Weights of a small transformer language model: vocabulary 8192, 901M tokens.
MLP neurons of a small language model. Each row is named by its layer, matrix (down: output weights) and neuron, and shows model dimensions 32-159. Each number is 128 + 24 x the weight over its row's rms, rounded and kept within 0 to 255. Numbers have three digits each. A neuron's up and down rows have the sign that makes its largest values positive.
A block is one neuron, or neurons of one layer that tend to fire together. After each block is what it responds to, as a language model described it from the Wikipedia text at the highest values.

L2.down23:156142155088099104085105087119164174181158125140126124103101116123144131143113083121173114134102109121087148167151153140153103086149121134150172122110109140154107155119126147085150114136155122132084186106145117133094121120115124155133117082149108111061132147124119117114123113121133105140145134116087105152114124133119158102111098115126086138143117144121144094144110153099077149132118
L2.down47:142128120107054172140117123152171169115102140170056129166107117125139149132163136095140102115091149158093107130143189144154113181144108157127181108119122086111154119148143116103152094108180151127163106115124122097138080117146145153127102128144094151142108140110133103121149130090126117127120114140129115175156141125120131134129134116174148068138134135105121134148140097127158124149144
L2.down250:163140155145148131154105086094114176137146134146102128141165134113116121121106160121080143153124141100094137134129140136159114154139155171096145143112162141160081112158085097104176145089161109126089082081109127134124106136112107119117131118136135092130124156154141141179138108138096144160126121158147117156152101122136154109116123087063137100119134122093164115126116128132178124117090
L2.down252:123153130124130160132147152122134127126083132131096079116135118114133081124094102154114097122128147116142102143161170110130107158113092130107118105127150127145111113115129177141137110132118103131135113131095159151103138136146153131123147133145123111118093113120143157147110159087110148142104136109141164173139088121119089095099085137125156119095123120103136127092099162148177090152150
L2.down590:185160100124132119124112130132172095103154154100113107127142145114109126103132193145131138193140109152123130162125134130114090109148149189108102131141103170128151124140118117166106131137119135168134146129158142172145122151128123108143141141122128128139158140138161129161131122142105159106091165127158141115156138140116117149117122093091107151139117101131149121141145122128158147129105
L2.down604:161109118153095170140127118119144092164139086095108082135116091137162122110128137174161121144126137134089118116131147136119117137122128124111140086127104157132102122110130125120107116083156156160092126119121146189156107135130161102142133146147160084103134164125143119180132150138115104118113131097117105148144112136118100132113163152134136132113122143106116116102160084111154151089141
L2.down875:128140140136118157141104140103188165160126108153145131123133096130162090122143118109148152128110161138093092169133116134128153129131138141143106091154085163151159127148147142113112125112094163129128122153117084136100119121155089107147137088110159121148133115101124116114125136118216103080177087121117126102140147090126122128177095206135120090133131142161138125138176142142094160107128
L2.down1198:182149175139169164085134161121162112143114139146148109160116140086130127150129137160138126108096120136131148129158107099120125138147132111085134066118167160089089135090139142099142094136138116117110116142173182129155150144133147117099144105170110084147146143163105077125140133143151125124127098107162162170112107137156110101148102117124134132110111099103144096154140090137106134137136
Description: Word-initial split fragments

L2.down428:086127146145190112170149094136157110083163165144090086101123127151144100143109153109140101138122136091125147114124157118111128112129152135114161229112128135110136142137112092112125127153130152134138179104147140117135155097153110137098136134083143097120149114125127105146135090094124153115116101099101150141136118167125113121132154141139122125075144097130149130086136141119142122098159
L2.down450:110114207151146131128115159153104123167127137137169078123157119151159123111119094095151152186152104135112145176145116154139110167137151127149180116158134127100148121122104110144131134101110123138112134147146158121127093120155145127154122139121110150175146138120138128117168143109134115131110084110156175142091178122109137119102109124104108138104119093120136154121102133113147133095142
L2.down536:123149113180135124151081129087150134148145110147097125122099107127111148134130128139074088094096145113102149175083157091175077171142088136148142082139112085157128136136137167099144147147150114133110156130131115128093148156153129149130117106136115117091132145117116118118141111124132064125171106131116128138120131125162118138156149091114140164131131115151146130135150139106101160122146
L2.down540:135116120150150090150115147088125113129127118163144121155095140073120127121113149144115133112125163106113087128115130089163149156106133095143121131110127136131144130148111135122092129154107141107133117102134125119163116110123148114091113149079104122154132145155108116161151163183154157153121121130118124127118108127090132141100135111150132146084157130154119087137141111117123100147150
L2.down632:115132127130160117133081109188089151147109102064120169146100154145141100090096127132148123094091115123126141119152079153112144123168126139154143159112123144108144129104163119154113070133114102134143114103146131104123111124088176096135123145085099125105072151111150086122120126142152136143128119139142104106131126082148148137144109130147128123090119112167131156179152104128084054181131
L2.down773:150135139131100141117121068115144153139173152161118136161104130119161121162115134132132113132122114156105119067082157129146143125163115120099124125127117123121165169153134108152095123108154116112101135119167118088105137108139124136105144124104139125104125148136081155119142129111154121127148117094125151117120140117126132151123155108160113138171116158096126120112149117136101100147147
L2.down968:148091110106161115114158131140143077108113094151111110109150084185120121125116117128079137158147123139181128149118125104127102101155137132138156137119121116119135143105112153111116134164134155117140132118148112141130119094110119118075164145135134088103141144143126090111159069137170125134138136128131112100144156145175115122140116153133095153116099133125144190163111175086095114077149
L2.down1265:127144170108107128123142156132117139139121114152127140125126162117110106132167120132147121158149171118091133146133121117141121120152132168103104132128176102138131090137152143117081110120140083103116130086118107145101146134126139137151150132129136224143128133111113111149093112102105103129143200122097123143104153142160155147113114162076142142132093127112171103137113111137102156137186
Description: Markdown table separator dashes

L3.down714:084144104116102110121136131106150137120092110133098157086144133140156085135156103137177148131112113115094159128116138093107147168109112103120112127087120123141135144141174123115126152162113076126125122113115121162140121121094103119138134143133167117145120101147104108140099113170100144101112144140131100167173135148094145071147155136151146121098158154161064126165156152147146096119133
L3.down820:111101129125159137180132134111098132134173145111131122117145110125120118133114088119160173144120122116128151156132124143124118135132115129135161162105126122119157098135145109132137123146125072126110160162127121126125163092101129151123119147123161141136145103118206118141142096106114165185135112075111148147179141081122138132113081146168129189145128136135136153184088161155188129150109
L3.down977:144121135129141112105128122112096135118130136157098145117133149111148118121100118143120102135138124163121110121130147143148103188119122149152090145122130157126126102114134141130125116079120148109051135125101084117128098105129155141130141087127194120134133137145067146121124127169152146162105166182171139125142089123122157079128122144147114112112161141137110157125109121118141095141154
L3.down1023:107111158106198116149127133082125073098117116100150132148131097147115138096118156146134120147060089093101143123110127121081101097115146171161116143124156167162146101128145142108141175145110142080130164153164093111160195112122128151184165083153128133145137156110164128130123072124148164136146133152118165128113176104114143127131159122148144104112112163140122107153138150097117112167102
Description: Table dashes; did-not

L12.down901:146086125112101121134122100146090111120128146114148121121142142133083131205119096109097110105173100136088137118128116108125106124132100113131094179105115157095149143135101114159117096134177140156092142143148093152141138152152167114140145119116126105124120137141107111093153110112123111131091169165139097099116132174149095108103116135157130133085158109130170126125074105088142151124104
L12.down1067:145132127112138139137071130094110110123118113125140121129132110095130140154119166125143116098129165075133150123133120131102142130125128166140096119154123105099117146126139076128142140137160173166118144105126099168133144134153112135158125096114173119132138110074128119153121117144092104120125161128111114157129113130121116166165131158115097155078119105116100137171098132112158130066147
Description: Words expecting a preposition

L2.down63:094140126136167119170135120115129117146161131114091165130140127107150138123120167104117167125162164113096109106133094146136109131150160110113125182120132121115162122130128118127087167168121160149172155172111117130176116124129113134177086127133142133088122107157128134126132127143121157102084098156186143145104144120107065117103149137122127118147118110127132200135130154127144136115088
L2.down405:114098158157112116141098141096123118105120139170150125138120095133149148145117127133125165096139137128118133116089133150091129144133093129162119179162125152104104172172081108137105124129069110107131151085095106135117122145142128108095118116127124134128102083112170172114147101131115148140127117116090108120129166148121134124122135123115173153102137120186146102086120102149157105136115
L2.down563:169115135136144106150111140111100157120108145130124131104118163145160126082131103144144091173154137137115140133094119111131094100122134138123170119116102158106146132111108117118181173172139130114169133145116141144096109122141177123121122154115203101109168119123124163093132175116089124097110129149101109155148099098130136114165201099131104127071157112121089161107152122122136172148096
L2.down707:098108116083139100110172129182086109140123134087157177115113149114127121184119114130174104126135153169145166112144130112123136135142124096113137155142183120125163156115157118124086131128099140126069095057153143140113154086091129090147074117108118160121111079144073159111117134115125159107138103121099116159165094135153152085152118105136087102125105108181145156156125078134128134105106
L2.down768:180086093116122125161130147143165179126139146130170168131100161139096117118147118135124132126142160116137143110094122145113139144129177101138172112107151098130125109079141103146086102111138093132102174189154132153122113138130143126155094159142112129152129142160108174139147118131126129098160138161136139073102125121134136105089107130174137122135146137075115121112109101107193129150130
L2.down824:111159102132143114171166114103140091089129151127117135095137131120130132125158143104133081130102099137117164093078125122143172110159161116157125096114093136097147111074105133100120103103082146113079178118143116200125132116173083156154112100114110133138125146163108126113132111199120115087109088144163093130189146125117113102138144111108134120113083139119137150124114133108111116191156
L2.down951:110143167167127156155116114165104177135140156115143161113126143150117110136127141112103115154140123131178112140119085087115126138141105107086150186158133147143105200127130112165131131145137174169126087166140110144162101137136164136115147098104146098112108113149103122173143090078130139128130129069144125135156144095147125174083113099106152133166120138136148138122133176150105147145108
L2.down1210:106128126124109139146086145121149116117121219128123112105106159147152137114105093120112160128156110137109142091107103093106129135127138143118110096109134159142104128124125093174160180127121121115142084153127160130116107127127113157120133146134110157092186100118103068126133128092143135142167061123076120176098113113140120157177130147133108134114120101134104118138085113117106093161147
Description: Mid-word consonant clusters

L12.down264:158129072131159111138105101118163173116118140090116102087146097198129109088093140110123126121127113149099102158162133123112176107146116115135143192126098105113117169139097160157128122153120103098105140110104132122123129135166122109123132145134155135086137155126121072123121120192164112107127109132171139144140129137137113141169165098093191121109183146144156125127166105109148122131156
L12.down1308:144115115119107130123113116077153116104124112133130144111098114078121067145118153093166127152170157107152103146128099127129139131097083136111149101109147084142158114115159116086139088112119137086117165099169126131142130124149129138153112164128172103124094117068147082157153123123089116155112092178127110149118113136111107087167158148089157158121165132109133138127125106125175130174117
Description: Word-initial capital letters

L3.down587:107147107126160133091132125101116160171103175136103151109106158104099134133134147131092095153108147124104116116121131124134141137134116114137141107104103130117091155125116146134145152145128134138076137108082105149158127069140164132116151097164103160105145123144168114144128194128046110174154116127131116121153128124109075164117144129116119106153135135144138134140118155155116139125158
L3.down647:117099135135133096129127173136150159105115138102105131094154080121101122132151123130128090140121153155166155166153130139136156169166124128110148135128095111112108104160108112102122151110162092165127109107174133127124144145134138163152131125141092161134110140108131126151140115158160072139181121136140096115144130146146163171107114129104141118135167118114127132096117143100106109157110
L3.down768:127138140121143132119118132155161114164143096120177128145138101126145135121111124119137111125167168109076127147161157102107137124134147115085132106105132142119118111145140103113189096153173127127181137127145186111142130161095115139164095123113101153142170086133116148160126119109125117141130092137114138176093161116163085137117075159154094147148144121158113133097142116134133111127102
L3.down1078:145162167147105154112131163099154105145108083139085161100087099119112142175148120100139145124139135146127088132146084104139131112136100123168141067116082149098119111117112127111176122087079173132078136122141158184127107098175136153122111119123149152139154109133099117125147140109149117130158128104157077111089115100146140134127106111127146136153095138121133122127134120094151118121143
Description: Section-heading word starts

L3.down100:126126128112122158110085119151155168150147134099144133169113152133118133134116085116128144077098113112158143155130128161117135126104123123098120139122152110108144150121112101089120155132138113149153132130123123120101139092126128148099149166128129182132150148104117130141108096130139124142168153116129122136148110149115123129139070140075134121135168152140180142140106143158118119144137
L3.down457:108150107156094132105108138144133137136157147102135165104146174120197146121085127107081096142100120134131130162121136143137127104086125116157166121062144137086187095105122140150074104133159134108140134102166107120131124116159086159174114120154107129134077152153109136122108157089124073165107157130102152134148130152104118152138166140081142146127100134101113128116153107090147164163146
L3.down1151:092153102119142105149131131147144125121163134109157123094105125141159180141122086165104130171164147119097189106128143132091132132125137136139132095117133132141087150080108147077137106105113116113166103118116168148103105119132156149110110093128098172109165133147163140192133136105091122097140118102146141139145162146100128168137122131095116116118159089153111139133122126113090127138099
L3.down1254:172104127138130134102145125095110122188123147149117131163116136157183119117128132130128111179174117137109190112147101150134107099086115141096143075093147137165167104123157139132140129112141100083120106127147129109160155076168172122134133125123111158138130154156137118098118143093102103148135112126131193135130084159136133137154148112071095135157115113145086094118158107148113150133113
Description: Mid-word "st" pieces